{
  "n_layer": 15,
  "d_model": 320,
  "n_head": 10,
  "n_kv_head": 10,
  "head_dim": 32,
  "d_mlp": 1280,
  "vocab_size": 8192,
  "activation": "tanh_gelu",
  "norm": "rmsnorm",
  "norm_place": "pre",
  "norm_eps": 1e-05,
  "positions": "rope",
  "rope_base": 10000.0,
  "rope_fraction": 0.5,
  "qk_norm": false,
  "attn_scale": 0.177,
  "bias": "none",
  "tie_embeddings": false,
  "parallel_block": true,
  "init": "normal",
  "init_std_qkv": 0.0282,
  "init_std_o": 0.00515,
  "init_std_up": 0.0282,
  "init_std_down": 0.00258,
  "optimizer": "adamw",
  "lr": 0.00108,
  "lr_mult_qkv": 0.4,
  "lr_mult_o": 1.65,
  "beta1": 0.95,
  "beta2": 0.98,
  "lr_head": 0.00685,
  "grad_clip": 1.0,
  "warmup_steps": 385,
  "schedule": "cos",
  "final_lr_fraction": 0.0,
  "batch_tokens": [32768, 65536],
  "seq_len": 512,
  "doc_mask": true,
  "train_tokens": 589900000,
  "steps": 12467,
  "dataset": "wikipedia_en"
}
MLP neurons of a small language model. Each row is named by its layer, matrix (down: output weights) and neuron, and shows model dimensions 160-255. Each number is 128 + 24 x the weight over its row's rms, rounded and kept within 0 to 255.
A block is one neuron, or neurons of one layer that tend to fire together. After each block is what it responds to, as a language model described it from the Wikipedia text at the highest values.

L5.down163 [160  96 136 145 136 101 106 126 177 117 150 169 118 121  85  80 136  82 133 137 102 114 113 118 122 148 115 142 127 119  87 113 145 142 120 154  95 101  96 131 119 113 122 106 158 137 110 138 102 156 106 120 112 142  90 139 118 142 158 119 120 154 136 136 149  87 157 142 119 137 153 155 141 140 134  86 159 143 122 157 108 108 108 144 123 102 109 137 127 127 163 144 119 115 101 103]
L5.down275 [145 154 108 132 168 111 140 122 140 107 107 124 120  67 149 120 130 100 152 128 139 108 116 130 115 162  96 142 127 135 122 124 126 106  84 131 134 121 167 145 139  81 148 116 123 159 125 141 136 131 108 128 102 157 150 142 121 158 126 164 116 126 123 181 137 124  79 122 100 129 174 149 178  91 107 117 157 110  95 146 130 120 138 144 140 112  91 115 101 115 101 172 148  78 119 147]
L5.down1227 [113 106 126 127 144  88 160 136 119  57 115 118 160 135 164 111 167  83 101  95 124 148 125 155 162 140  97 124 109 156 102 118 109 139 105 102 135 152 141 109 134 111 130 109 127 106 116 119 180 104  65 121 125 136 154 169 115 132 141 171  99 117 137 130 144  97 173 119  82 136 130 115 163  70 134 129 108 159 139 113 157 144 143 185 186 105 110 101 134 132  89 178 136 163 150 148]
L5.down1258 [112 129 125 127 139 124 123 123 129 132 132 140 123 136 134 122 104 139 144 140  98  73 131  88 109 157 129 137 135 156 145 124 120  82 118  82 128 128 161 110 109 140 140 138 111 114 151 135 110 140 112 125 109 107  98 139 137 152 137 129 105 103  91 156 127 147  95 176  80 130 160 136  94 103 167 112 183 105 137 120 120 146 121 141 126 130  93 172 159 162  98 182  77 123  87 108]
Middle or final subword pieces inside long, split-up proper names, mostly non-English place and person names, as in Punara-an, Khamana-ev, Kuma-un, Amarpa-tan.

L3.down715 [123 160 125  93 123 134 134 129 119 161 149 124  76 118 110 106 133 178 121 108 128 129 142 153  63  99 156 149 126 149  96 119 153 108  97  86 155 156 106  96 156 138 137 108 132 142 134 148 140 165 112 119 144 151 169 149 139 133 139 164 116 124  81 112 137 134  89 141  83 136 118 158 110 139 140 103 107 120 125 126 152 111 143 179 108  95 102 130  92 124 107  90 104 119 112 126]
L3.down824 [127 137 103 139 142 130 131 125 167 142 165 140 140 151 138 157 109 148 146 126 108  86 180  96 108 147 165  93 157 150 119 141 128  92 128  98 112 140  96 144 145 159 149 131 122 102 144 146 108 115 132 183 134 121 146 176 101 154 131 159 119 172 107  89 122 132 140 117 116 111 169 141 133 116 142 124 100 101 139 105 147 102  98 137  75 116 107 124 103 130 114 108 117 107 134 142]
Compass direction words opening a place name or region, e.g. South America, Southwest, northern part; weaker on ordinals, numbers, King, Central.

L10.down88 [113 155 114 179 170 141 137 129 184 137 114 110  97 145 100 114 115 148 195 114 163 147 104 147 127 130 106 166 115 161 143 142 143 125 126 136 145 176  98 120 123 128 117 153 128 138 168 140 137  92 129 133 134 182 136 138 133 140  91 174 105 108 135 131 142 133 141 135 108 113 147 112 128 154 102 124 133 121 164 129 109 113 145 146 148 143 133 112 138 112 112 119 133 108 115 123]
L10.down285 [121 148 155 138 121 135 127 108 225 138 109  67 133 134 140  76 148 120 196  97 114 146 134 132 120 123 155 140 116 103 114 152 109 114 146 126 146 154 124 139 113 110 172 122 138  95 127 157 141 116 124 134 137 103 138 139 151 123 142 135 120 146 158 145 142  81 156 145 103 143 110 166 132 133 102 124 120 119 127 102 135 113 128 152 134 135 119 131 164 118 106 123 155 104  93 171]
L10.down441 [130 131 118 137 129 112 142  80 178 111 129 146 140 125 138 119 166  84 174 146 140  83 147 125 114 114 138 109 145 116 139 140 122 125 140 114 123 183 121 153 147 115 120 180 111 111 128 116 127 142 157 146 132 115 116 153 129 114 124 120  92 125 140  73 139 146 151 124 126 119 106 169 131 117 153 143 114 111 124 128 152 141 137 138 114 172 114 136 158 149 107 125 132 106 141 118]
L10.down516 [153 134 126 171 134 167 133 172 172 106 114 109 116 106 129 124 119 107 184 121 124 167 124  85 139 104 123  70 167 134 125 123 178 114 140 123 140 154 133 124 154 144 122 103 134 157 189 135  91 100 115 178 131 136 156 139 118 147 107 142 117 120 126 139 119 106 130 131 142 125 131 158 133 108 131 173 143 127 114 140  99 114 141 141 150 144  95 134 100 132 122 123 137 136 125 144]
L10.down729 [142 139 100 104 147 133 108 144  95  94 122 184 144 105 112 167 141 135 146 162 148 140 105  90 157 140 131 127 145 144 120 112 163  97 147 122 138 110 137 119 179 181 143 114  80 121 141 141 147 123  44 132 106 158 106 154 175 148 112 136 117 103  93 102 117 162 105 149 119 142 161 116 156 149 122 123 118 112 127 130 130 120 105 114 139 136 110 120 141 162  98  98 110 135 130 141]
L10.down793 [135 104 132 138 100  91 113 106 201 127 128  76 152  87 130 114 161 148 180 126 127 127 133 135 140  86 103 145 151  73 114 116 110 133 128 126 126 128 121 128 138 119 141 148 108 102 123 125 127 124 134 132 129 147 144 119 116 121 113 154 115 129 136 133 125 133 128 118 157 144  89 117 104 133  86 120 133 129 144 139 111 146 166 103 125 146 118 109 134 111 149 133 130 112 125 141]
L10.down1006 [175 120 147 115 103  98 140 115 146 122  83 117 142 115 143 152 113 141 192 114 101 161 145 126 115 150 148 166 130  94 128 161  80 121 125 180 122 121 123 121 116 153 135 125  76 124 160 100 107 153 150 161 165 127 116 140 121 142 107 121 134 134 142 116 143 161 136 130 148 102 143 160 113 116 153 133 100 161 106 138 159 128 142 117 114 100 109 117 163 185  87 141 153 116 133 195]
L10.down1175 [159 139 152 148 107  83 153 104 191 135 128  83 121 155 111 125 127 146 172 157 136 132 136 133 113 102 128 173 138 112  56 162 119 111  90 130 145 142 106 123 133  80 134 118  83  91 125 107 103 122 180 165 100 128 131 117 139 119 135 156 104 116 124 125 123 134 144 130 132 131 151 111 116 136 143  88 102 131 150 162 120 163 145 109 108 156 147 110 121 144 146 117 154 103 121 173]
Opening parentheses (sometimes quotes or LaTeX backslashes) right after a name, title or term, opening a gloss, date or qualifier, e.g. Kentucky (RB), Evolution (1923).

L5.down712 [127 142 131 152 131 128 127 118 122 126 136  95 100 123 153 120  88 135  74 126 133 158 145 123 107 111 118 145 141 132 125 141 150 111  66  81  88 151 128  92  88 122 133 122 131 101 133 110 130  88 157 111 151  95 107 117 147 136  80 129 144  97 143  93 117 157 118 115 115 118 150 134  93 102 152 112 119  70 135 128 148 144 114 130 126 126 123 129 147 129 128 116 112 173 155  97]
L5.down1057 [178  98 131 137 139 157 148 116 153 129 135 104 127 146  94 159  97 162 123 154 142 147 143 113 119 129 147 145 103 121 139 148 123 111 144 138 120 125 125 132 169 167 158  76 177 104 100 126 174 166 149 150 131 129  91 149 146 136 113 107 122 144  99  82 110 133 142 143 111 114 119 114 123 155 150 158  91 108 144 111 157 107  99 106 137 144  98 145 121 156 125  82  78 113 148 151]
L5.down1104 [163 135 110 121 128 108 155 139 138 123 126 122 100 183 147 179 107 114  98 111 173 127 155 140  93 115 146  77 135 115 145 124 172 140 120 114 156 148 141  85 108 143 140 140 112 130 118 138 171 131 163 176 146 102 122  99 162 122 161 119 149 151  94 101 156  81 135  85 104 150  95  95  79 140 148 154 110  95 136  99 116 154 130 109 208 183 167 119 110 125 150 124 158 154 139 130]
L5.down1232 [121 142 123 132  71 125 151 119  95 108 159 140 132 106 140 128 125 148 120 115 144 141 155 131  67 118 137 128 125 154 120 139 139 132 140 108 168 140 150 141 133 154 122  93 122  90 112 116 109  72 151 110 148 147  97 144 125  84 126 150 143 148  65  93 107 154 162 161 127 147 125 137 144 142 100 107  96 154 138  94 135 148 127 112 136 153 111  72 115 167 125 102  95 104 117 134]
Sentence-opening prepositions, especially In before a year or date (In 1977, On 31 January, During), plus the N after a decimal latitude.

L10.down39 [103 135  88 149 148 139 110 165 131  84 152 149 143 105 108 138 101 133 126 112 111 114 104  99 112 108 105 124 135 111 114 170 104 116  90  85 130 156 134 152 177 138 110 157 116  87 163 108  82 122  99 116 103 122 158 165 141 117 132 103 116  84 153 165 153 109 102 167 118 144 136 150  87 116 114 193 134 107 129 132 125 125 132 138 123 142  81 173 152 157 149 188 137 138 121 195]
L10.down110 [110 154 105 108 120 121 141 127 136 147 139 147 115 128 162 113 124 143 146 157 119 140  65 103 128 162 181  60 135 112 161 130 129 139 145 136 146 108 152 139 123 157 134 108 155 150 160 128 143 169  80 121  85  92 127 118 112 105 148 110 141  75 141 149 125 121 147 101 136 155 123 119 108 175 104 120 165 119 136 118 117 162 105 165  94 157 166 185 127 127  90 167 117  95 133 147]
L10.down293 [123 125 122 129 132 113 136  77 156 118 100 109 110 142 139 128 124 119 124 111 115 122 107 164 149 113 117 166 107 124 105 106 135 143 122 163 122 141 169 153 153 135 131 134 134 147 103 108 129 150 125 106 118 159 114 159 109 157 127 149 130  90  97 128 147 120 121 103 127 116 175 118 174  98  72 133 170 118 122 148 111 130 121  98  99 146 115 102 131 122 170 162 140 116 152 124]
L10.down466 [129 146 126 143 182 104 114 153 100 155 158 170 132 137 167 111 143 118  70 154 165  95 129 142 108 136 124 151 168  94 159 104 161 121 154 131  95 124 119 117 120 112 118 135 170 105 129 143 108 103 122 131 131 145 144 130 110 121 118 158 143 177 114 126 145 188 137 133 119 159 108  82 190 168 104 125  85 124 130 149  98 127 147 137 115 139 108 187 138 119 154 156 105 104 122 129]
L10.down836 [145 106 103 135 113 110 108 126 146 172 162  88 116 136 116 131 138 143 143 128 142 120 133  93 116 123 188  85 184 110 155 157 168 108 146 130 128 158 115 120 115 138 192 154 111  83 139 139 102 147 161  80 136  68 150 150 110 101 125  75 135 125 134 145 138 128 126 185 124 136 118 120 120 123 165 118 125 118 163 160  77 156 121 172 148 170 124 186 131 149 124 140 117 113 130 123]
L10.down1216 [ 95 168 103 123 149 136  99 168  83 158 128  84 136 140 143  74 121  84 123 161 141 154 112 108 123 110 128  97 126 168  93 177 133 109 168 100 157 132 132 134 100 130 126  90 144 138 166 144 109 141 175 120 121  87 144 142 170 139 123 108 156 103 104 166 111 128  99 113 111 143  96 117 131 139 119 104 117 134 140 104 105 129  97 144 145 106 103 115 124 147 148 104 148 120 110 149]
L10.down1252 [169 124 170 132 122 124 139  99 184 139 145 121 119 109 121 111 165 112 146 165 114 107 149 134 150 122 149 122 150 148 116 119 132 154 147 136 122  90 139 158  67 135 116 121  98 142 162 124 121 159 165 104 108 111 131 150 136 103 108 105 127 185 166  96  85  74 145 152  97 128 148  96 135 136 107 156  85 132  86 184 135 175 159 153 112 143 102 131 151 134 148 149 138 120 160  81]
L10.down1273 [133 136 136 109 128 134 154 144 136 141 134  97 147 105 161 136 193 120 139 119 124 146 102 126 113  95  54 100 153 115 116 148 155 131 134 133 134  81 138 167 131 154 145 141  82 135 123 145 112 125 118 135 137 110 119 168 103  90 125 122 145 126 134 112 177 158 112 145 111 134 104 114 113 115 119 116 116 114 109 132 105 154 158 139 135 138 129 128 143 141 161 138 123  81 104 168]
Word pieces inside non-English proper names, mostly South Asian, Arabic or Asian people and places in lists and tables, e.g. Vad-ook-kara, Man-as, Anuradha-pur-a.

L10.down207 [166  97 119 132 112  91 129  95 129 121 116 127  89 151 154 148 125 161 147 122 129 139 147  82 171 161  73 104 141 114 109 128 146 124 138 130  97 127 102  85 127 128 150  91 121 127 100 131 148 114 156 133 107 162 154 148  82  95  96 129  82 151  87 144 173 148  94  82 142 181 113 129 148 107 103 116  86 165  74 109 104 150 148 138 138 182 124 132 125 167 141 134 148  93 143 137]
L10.down240 [163 112 138 105 145 152 108 112  70 125 130  72  99 117 140 116 128 125 147 140 111 134 103 139 100 114 110 126 100 153 109 118 147 125 135 117 142 129 118 138 128 175 114 111 120 121 112 152  97 126 144  83 147 122 162 140  99  97 133 136 186 100 138 187 158 154 141 132 148 102 107 160  80 118 104 111 114 163  78  86 144 125 169 114 138  89 127 126  90 179 126 132 129 106 139 156]
L10.down487 [153 113 136 150 136 139 114 143  25 129 108  96 112 126  96 117 169 161 154  97 203 103 113 154 145 116 120 110 114 164  96 119 122 138 126 147 151 130 146 132 137  93 136 100 132 135  90  94 127 164 157 113 116 156  79 145 137 143 122 118 152 156 124 165 130 145 169 131 129 105 116 135 125 159  70 105 175 121 148 136 119 130 164 164 107  71 109 149  91  88 112 135 135  88 122 145]
L10.down542 [152 125 107 142 132 133 115 128 191 109 118 133 143  97 130  84 129 133 176 108 103 177  72 125  69 135 144 112 125  86 120 166 130 145 110 158 115  97 151 112 133 118 103 114 130 170 147 144 105 134  95 135 107 120 104 151 115 112 124 116 123 175 118 123 171 155 128 123 105 120 143 128 137 144  99 134  86 107 110  97 148  99 137 112 128 122 140 128 125 171 145 111 157 120 154 123]
L10.down566 [143 126  94 140 151 150 129 137 132 160  93  94 118 105 132 136  77 123 137 152  86 132  82 132  79 132 147 126 120 131 134 112 126 143 135 138 117 108 127  61 150 128 104  87 145 127 125 139 108 147 149 111 129 137 128 147 142 128 105 120  89 172 147  84 121 138 129 133 169 122 161 182 119 110 145 119 108 141 127 110 149 126 166 111  95  92 138  78 107 136 124 124 156 135  85  85]
L10.down818 [102 149 126 128 120 129 108 129 193 105 156 132 139 115 121 133 160 138 173 114 136 144 111 159 204 123 153 149 164 134 175  82 113 117 157 147 133 146 153 118 132 131 106  77 124 111 130 116 122 162 117 155 146 121 112 156 101  56 130 141 122 132 173 126 147 113 173 122 117 156 158 106 130 104 100  94 123 130 135 122 130 141 112 141 146 175 122 137 107 131 135  77 158 137 136 103]
L10.down873 [138 179 129 123 130 142 142  96 121 130 137 101 161 150 143 122 119  96  84 136 126 114 100 129 138 167  80  95 113 141 137  73  96 173 135 129 104 120 140 118 165 128 112 123  85 141 134 110 142 158  75  87 146 133 130 133 110 135 164 154 157 106  93 150  90 135 122 140 129  98  90 107 157 111 113  85 166 141 109 109 124 143 128 131 147 150 157 105 121 104 123 111 106 114  90  95]
L10.down1124 [145 100  88 143 162 174  79 128 129 107  92 169 175 110 122 128  98 117 118 171 121  99 114 116 123 127 128  77 134 164 140 108 102 122 145 146 112 175 120  91 180 104  84 122 143 127 149  99 115 122  91 115 122 138 120 157 142 108  99 100 131 161 109 146 111 158 139 116 122 154 114 155 104 151 113 110 131 141 117  86 125 160  78 100 149 121 104 156 141 123 167 128 149 113 129 142]
Word-piece fragments inside verbs, often motion verbs before a preposition (descend-s, flow-s, moved to, went), plus split words such as pro-ven, pro-ud.

L10.down156 [137 117 149 176  51 135 125  88 130 176 175 150 143 110 169 148  82 128 100  86 124 119 108 166 111 104 111 155 145 148 157 110 132 126 117 125 194 119 113  89 149 152 106 163 129 131 155 116 175 143 111 157 134 123 132  90 124 122 115 119 132 118 118 126 106 106 121  92 136 154 149 102 166 137 136 147 174 126  96 104 115 168 109 122 131 137 103 105 114 138 130 104  96 155 113 118]
L10.down247 [137 142 159 153  90 127 147 112  92 157 180 181 112 114 104 185 134 117  91 148 135 144 158  85 120 112 158 141 190 130 107 118 123 107 131 139 154 135 132  96 133 211 130 119 178 108 112 144 108 139 142 145 169 145 155 148 134 102 132 121 158 161 110 136 116 145 140 144 160 135 111 126 130 142 151 119 115 122 143 132 147 113 143 138 163 128  95  82 130 153  98  88 118 147 128 102]
L10.down854 [138 128 177 133 112  79 102 124  60 138 161 116 109 104 160 144 104 158 104 138 142 127 103 151 155 114 120 133 119 106 179  79 111 147 111 139 145 133 145 140 118 134 160 147 119 115  96  96 107 107 168 131  70 111 105 153 132 162 134 127  89 104 196 121 137 142  99 114  94 142 140 156 101 101 109 140 125 150 149 110 158 123 135 119  86 115 130 149 137 165 141 151 114 114 117  93]
L10.down948 [124 134  99 108 149 121 151 100  34 130 186 106 161 150  99 104  96 156 153 173 153  99  95  98 161 100 102 130 153 127 121 138 103 129 138 116 146 137 156 106 181 122 112 141 160 105 147 128 136 111 147 121 140 137 100 159  93 126 186  92 138 164 157 168 119 134 174 120 121 117 137 118 140 130 149 119 142 188 132 106 148 151 108 147 122 122 150  86 133 157 123 137 118 133 118 132]
L10.down957 [146 176 137 176 117 107 105 101  82 122 153 129 160 155 105 129 101 149 156 114 133 123 129 148 121 108 184 132 130 147 132 126 105 104 116 122 138 147 122 103 114 119 102 134 150  98 152 124  98 110 105 116 139 121  93 155 137 119  93 160 118  85 145  93 148 158 119 142 167 154 130 155 149 139 175  88 122 131 144 131 157 152 130  96 101 156  91  83 112 114 128 104 125 152 148 163]
L10.down1127 [143 158 156 133  95  84 135 113 136 141 132 132 151  91 103 108 147 170 177 183  65 174 136 136 101 142 102 119 143 146 106 113 153 142 125 116 159 142 184 102 124 159 170  94 146 104 132 120 157 112 102 154  99 108 119 135 124 103 105 115 137 117 139 135 159 112 121 114 127 164 161 136  95 158 119 132 169 160 156 122 137 125 143 169 106 118 133 129 152 119 111 122 159 142  98 116]
L10.down1152 [126 136 166 147 130 121 108 127 129 126 144 157 133 143  73 137 136 110  85 122 126 145 137  97 131 112 129 119 177  90  92 118 110 148 146 122 137 121 163 156 123 184 118 104  97  95 111  89 128 117 152 147 137 112  92 141 110 118 102 103 139 134 142 102 133 141 138 159 147 123 135 141 156 136 125 146 118 100 118 133 120  92 111 129 111 118  61 110 145 117 145 127 159  80 143 112]
L10.down1230 [125 110 150 128 136 137 129 124 116 133 146 103 146 125  97 101 102 154  99 109 119 108  83 128 125 166 115 154 131 112 107  98 124 148 138 116 144 116 136 104 130 127 149 137  88 127 195  94 109 108 141  73 153 115 122 110 106 100 178  98 182 148 126 127 153 193 113 113 105 147 165 103 141 128 164 181 153 133 160 131 160 152 109 139 158  70 101 132 174  99 153 142 120 105 161 100]
Words opening a time or place specification: "in" before a year or place, "born" before a date, and era adjectives like modern, contemporary.

L5.down81 [134 118 143 136 122 108 163 133  89 142 129 122 133 136 153 173 110 135 179 145 135 132  94 103 138 118 146 120 113 138 147 120 133 101 136 107 125 130 116 136 131 164 118 108 137 115 144 126 100 142 160 131 130 111 185 127 113 158 112 153 107 143 159 109  92 127 197 127 147 123 109 121 147 100 119 160 130  85  85 140 120 133 166 146 107 163 136 144 103 147 117 125 174 111 108 105]
L5.down347 [134 116 122 141 139  99 116 143 147  90  74 127 142 140 113 106  94 101 159 125 144 133 139 165 176 158 108  96 146 106 151 119 120 109  91 138 119 116  80 147 157  66 150 125 120 143 124 112 135  24 113 115 139 145 125 149 133 150 110 151 131 138  89 132 110 158 144  82 163  80 107 111 107 158 100 169 176  95 108 184 160 141 109 106  87 109 113 115 121 146 132 147 170 141 153 110]
L5.down376 [156 138 139 129 144 147 130  93  83 141 156 144 114 128 164 164 116  74 108 150 147 136 154 125 121 142 138 119  81 123 142 151 160 105 108 150 149 145 124 147 131 149 149 129 123 145 153 132 108 163 146  83 122 107 135 109  73 111 109 117  91 101 145 114  99 170 143 157  83 142 112 166 116  93 166 136  71 179  84 110 139 137 103 144 111 123 108 144 175  87 129  98 128 124 141 127]
L5.down1026 [102 115 139 137 148 119 170 131 153 157 137 141 134 165 116 122 118 128 170 188 146 129  97  69 135 146 116  99 133 141 146 142 146 127 109 120 149 147  81 111 114 155 174 113 123 129  99  92 127 122 142 120 100 104 135 151 113 154 137 142 146 109 139 154 144 158 136  96  88 146 106 144 106 137 149 131 160 109 120 139 168  94 115 147 160 112 132 121 127 134 117 124 148 161 106  93]
Word-internal or final pieces completing verbs, often after prefixes like re-, con-, ex-, or third-person -s: reopened, confessing, reveals.

L3.down633 [131 123 106 139 150 155 156 155 115 100 160 192 116 153 122 124  69 118 101  87 132 161 138 133 117 104 130  90 159  89 120 124 149  97 124 112 101 122 138 138 100 110 128 179 140 113 120 159 123  85 142 157 139 126 121  93 110  80  93 179 138  92 115 134 123 143 103 116 104 157  98 151 130 104 118 135 142 169 116 129 129 102 163 114  94 174 138  98 128  77 123  96 108 108 101 108]
L3.down862 [108 144 125 119 132 177 145 119 106 145  48  74  66 132 119 127 124  72 126 154 135 149 141 157 139 102 109 130 157 100 115 121 118 133 114 127 129 166 113 156 109 101 101 160 141 134  92 114 154  99 119 104 133 141 110 113 134 160  70 135 144  77  97 142 118  97 100 129 101 168  83 170 160 137 104 113 103 164 136 118  88 116 107 127 180 148  48 112 126  58 170 126 109 157 153 133]
Opening parenthesis or table pipe right after a title or name in lists and tables, such as Super Dodge Ball (, Tatsuki Suzuki (, song title |.

L3.down440 [122 138  96  99 124 127 149 119  96 123 125 145 126 159  96 160 116  88 110 185 170 144 159 127 140  87 114 129 125 127 124 122 128 109 153 134  82 130 120 137 103 117 138 150  94  69 143 149 134 171  93  77  93 119 121 145 153 130 141 120 122 112 118 129 108 179 150 173 119 155 128 113  98 112 123  90 104 188 147 144 122 153 126 154 147 165 102 121 111 163 105 145 128  79 151 100]
L3.down1147 [135  93 121 119 101 108 135 109 179 114 136 125 127 156 105 147 115 120 150 120 115 139  86 142 172 159  85 106  98 164 147 138 120 150 141 153 156 123  86 149 124 149 117 121 129 163 113 133 133 134  93  94 150 106 124 116 133 118 152  98 151 132 144 150 116 129 111 171 129  81 133 152 149 152 137 131 125 109 142 140 124 126 139 101 126 115 162 122 170 165 102 173 107 122 158 107]
Word pieces inside or ending foreign proper names of people and places, often a final -a in lists or tables, e.g. Raqq-a, Mahant-a, Gal-ina.

L5.down357 [123 104 126 132 130 114  97 167 118 139 125 159 115 136 138 135 133 108 101  94 113 137 140 137 134 148 123 129  98 126 110 123 113  78 106 112 139 149 107 129 147 153 119  87 141  99 149 142 157 124 169 149 144  94  98 153  88 131 134 171 139 118 122 111 114 144 123 113 127 130 114 102 116 143 118 155 114 157 162 155 144 107 134 144 123 159 123 128 123  98 157 172 167 122 130 107]
L5.down365 [112 102 129 126 118 138 111 124 117 140 138 164 117 118 102 106 121 106  98 157 187 159 119 139 153 106  87 146 107 112  94 130 128 148 110 105 131 182 115 177  91 112  96 120 120 115 145 130 136 123 129 112 171 160 147 153  99 140 149 141 125 149 134 119 128 163 151 164  93  97 102 112 127 131 110 146 127 119 133 113 161 123 131 151 115 129  84 120 157  83 139 138 127 121 138 126]
L5.down1082 [130 101 155 132 155 151  85  69 199 112 128  99 152 143 121 118 105 152 118 117 169 138 167 150 136 142 117 130 136 123 147 201 153 122 129 141  82 135 121 138 105 162 129 106 127 141 166 132 101 103 156 109 144 122  97 166 134 132 143 148 105 130 130 158 122 161 160 118 144 119 133 111  89 121 115 147 134  93 102 141 149 147 115 150 124 124 118  90 110 132 118 116 131  97 122 117]
L5.down1122 [148 122 149 157 151 101 168 104 168 134 159 168 122 137 120 120 132 162  93 163 114 141 127 127 147 140 165 115 128 117 143 170 136 112 165  85 131 157 120  98  77 154 117 158 114 145 130 115 139  82 155 172 124 199 143  98 128 106 127 113 120 125 128 146 136 118  84 153 136 156 116 126 123 131  94 123 106 112 123 121 126 104  98 113 127 164 166 145 126 131 145 162 114 107 136  89]
En dashes between years in career tables, lifespans and seasons (2007–2010, 1928–2021, 1958–59), plus infobox field names like Relations, Coordinates.